From a checkpoint of a small transformer trained on Wikipedia.
Size: MLP 512 tanh GELU, vocabulary 512, 6.05M parameters.
Architecture: LayerNorm before each block, rotary positions, biases, untied embeddings.
MLP neurons of a small language model. Each row is named by its layer, matrix (down: output weights) and neuron, and shows model dimensions 144-239. Each number is 500 + 40 x the weight over its row's rms, rounded and kept within 0 to 999. Numbers have three digits each.
A block is one neuron, or neurons of one layer that tend to fire together. After each block is what it responds to, as a language model described it from the Wikipedia text at the highest values.

L10.down29:501539441538542479468506475504469530537422528541514497547541475460483477525541508502549550488469559571482499456469480450460530476508458473479467554491482516508529464543496522567470514513518518498519513525563568524454483552513464500483532450438480560456549524498530528444505489541520562512
L10.down141:484519479530528499485441522594518497519487452615534514562492499528488584492425508393497467521551511513582557530549545516494443468545539478524521535506496499486469549502494534426492502470488539409531463435481457390509479511445484437433532509510470503530505566474451452534534487480545516489
L10.down216:514476532511556508547592548466599486505494587488478494488432488477532494446445567463494528574499470543481462453524426478516481512450499495439473486450452478544459421495473496480471466498484450513459480537447510493495455493479479413490552489602508519463525430549441482568553572558543484500
L10.down228:533455583522494511471527479456534506503497447437494462504535535520494428574504480456519473474534584600462432476490518538559452461557444507551496503504541547588511410511502505497511447548518481505480444495524503364540464588481524535492537535461460477498503476526552507498505495426524477514
Responds to: Final pieces of words in biographical and reference text, mostly the word "as" (career as a, known as) and "Prince".

L4.down137:447522504553535565469525574558485503545508490505535499537493478490500533455508502541532521485528471479549509486573485436545484562495498425503482546467465512493522534458461519497557535438537481489442518485484457555485416532561548485471546509470555536434449535481485581522497488492482493500
L4.down288:457535524469497495520506476482472525542525526498534512564457524467468560513482517511533548487603544563521503536476517527476483467476493550534375552489455536481402508491522496516530562473491499445500493512467471506476533434488505532532491432551475573416560504510474477551492575438494458493
L4.down472:507565407407429578471543499470455517500533471553522398489459459556487501524474515488539566482459569493490504524531488479501527568526509497496483499514464450481511482444490473446473523514546449519466583527531546444531525476558511457491489501546509541445499540572472514431546514521463572472
L4.down491:470579508489449513519456566571512538507527488451475572546506492551508475471604502525526539501443557534543505524471483463491537453538508489478583466529480481551516459521521499532460517498452506441493492454420473519506516507448514451548545467433552529563478504531469456541538526589440444469
Responds to: Short subword fragments in the middle of a word split into several pieces, especially after re/pre prefixes: Secre-t-ary, Pre-d-icts, Supre-m-e, Maj-or-ity.

L7.down133:568435511481513550507506501486516508497488506402461459515535510528459501551475486535536447522458467567463521477510440493531530508468546497465450530499543469554577483510502478553433469512595397562474523458501449484490459516495481538451490552530460393479432532458507510444498537507448499478
Responds to: The final piece of a person's first name, usually carrying the trailing space, just before the surname, as in Donal|d, Georg|e, Jonath|an, Al|an.

L7.down391:509521639521527505562473518444488499508549491584523538561484486484511572511578551488483496452516452516566486545557443509476484534492537574454480489489542467442502421609546531471530479574470503469546505516457469537438513464498539493547525372534472515626465463402435510429498500508517467521
Responds to: Short fragments inside words split into several tokens, such as v in previous, h in Philippines or Delhi, ut in Lieutenant, plus byte pieces of accented letters.

L4.down133:476507460483425493500509451436486481599559564480481473414462486477513515493465521543446564413467485465515439531502456427479539512512510512524560468498464449481511548519515548492461458569556538511468473466554560538495452466501490580506478505543490497502492540505525546467527496541508517413
L4.down221:467541546452495508441441549466465529504435469499491414502497497483553481538509488458561469511512516551486386509489465501459536475562547478439472467540545491451533484471521482488432516456504516509511548515460452548488546550485566487485540533563512417583525487526531544516455534570495482451
L4.down347:470485487458543475483471452486519497486469488513515460465483490537489489464472502513526478407496492404440495485480522443441525458443509479587488501411475455552556550547453459437492515466505422500466486486496500486450519516523526482486543449540453548505545506492564522491542497506457479448
L4.down411:479473531483479514556470501484514500477485529534477517520500525505471526496488475489551459473445481490527461478533536529509557450489432553481456516489524464552450496504473525451493566522527533517488428572481457545492478479514484555489552549531488529476562499507525474505485502528481540523
Responds to: The closing == or === of Wikipedia section headings such as ==Life==, ==Career==, ===Types===, plus scattered word-final fragments in names and words.

L10.down35:477566512412540544440496521507487489511426499422541503498529469493509484527438479501484452525523483490550492502500464579487440499552439540437550521449511551492473450484506490501503510519479479514461472489528550503587546487512471475601457533511475381510546549491542478470504489504421554470
L10.down237:584538611499550535525510554498526493539464512503502466524561468483560479505494457517513477517556514533506494508522425528558540546493583463510482553551543570491476447545446465423464446527543431482480506516458481484482502593484509537484507460533515556536496510506492474452496477538509472555
L10.down262:435507760572456552461446586505487516508515486498485513523503492511518485470527497506495496517536506486513523466511465514484475475504460463500538537477535536483490488559466528451495550481507504504510524518480447479442435496485493520467496506556482565509471507504484554409571564563482507502
L10.down470:487482473533511523545500526497549556508420477419480559466560471468570464534437524482562520502478578533513527522452542499515449594518490512512531551581488538535447505421507516493496525502521530550575492516507461488495432511491474531463558568519500507563516488537535458519530511492525477498
Responds to: Byte pieces of accented or non-Latin letters in the middle of foreign names and words, like Bürki, Fenerbahçe, Pişa, Gujarati script.

L10.down44:467497526453464506493472475459439502463572477504493426531448462525539514474500474478433503543508519460531542502562415452496526531520522503531511478525485480478534473513477507497516509508457546536505463514513535593491553434553408556518559530489525563477549532512526487534577457490563490453
L10.down244:517492452496467521506491488519520552524438487543535399474510490420540465508482589516501484510453487477494558458482484467469602537558587478511482498488495522480534492450497495517429501515554543478484515446464480498490499532529463505487510458486452485532517507494515518529466564525497442460
L10.down402:486479543459523518535478492514519522483485573474456477547534520601513433474457565489482518523487567484484493464476402525466535454443508503515557477542553468495564492442455441555493473517533547464498432512429495432492510533511527581455459473525456430609476499499499560601547453537417462491
L10.down472:402459550491519501528513521494489425474514497502471548509494529499513493500434584502553511469566582561571529497491494456446512493523548459433483487532513540497498500469498488540472530462526453546532530470578516473486510453442477554551491469521485470532541509435484461465494483491475566447
Responds to: Closing == or === markers ending Wikipedia section headings (e.g. ==Flora==, === Women ===), plus some periods or table pipes ending a line.

L4.down17:476448536451520507513456478516540459448595493461470545430517409493487467523465486560450489511513522584528495454449477523531499514465493473459460489506477495494546543514520489428503474482536526507549511466430507534573468521527499496499413419478583533529595521486432569534464587455507582476
L4.down209:532563541533487541513472468517500522516378517438537447500503526588475503412504564575492413521472500560518478500493473419418496490502466439465481484503505564477547526452535517513491487519473473530455437494561540528589531437466401522497463506359483493516403454452549481442502585463504454455
L4.down388:510570494507563447504463484516429521446531501547477500396451520478472540477481504500450496464469492456560443473480498583515508407494499495467481465498471512544474452495467548477540468424535538441517509471503549516491469552503556514570501541451525530495500548576477566498518475510521487524
L4.down469:517547508440519483497453453498506444443484476445470488457499515471504494535514490480434529498577437512481457454424490466507469551509470474496470496498450529489462527572520485446594481548441473453478459504510541426521497496419536526539455547523524604512515557534605528502542567536528439526
Responds to: Inner word pieces that follow a lone opening letter in oddly split common words, strongest for the iv in give, also have, made, more, per, government.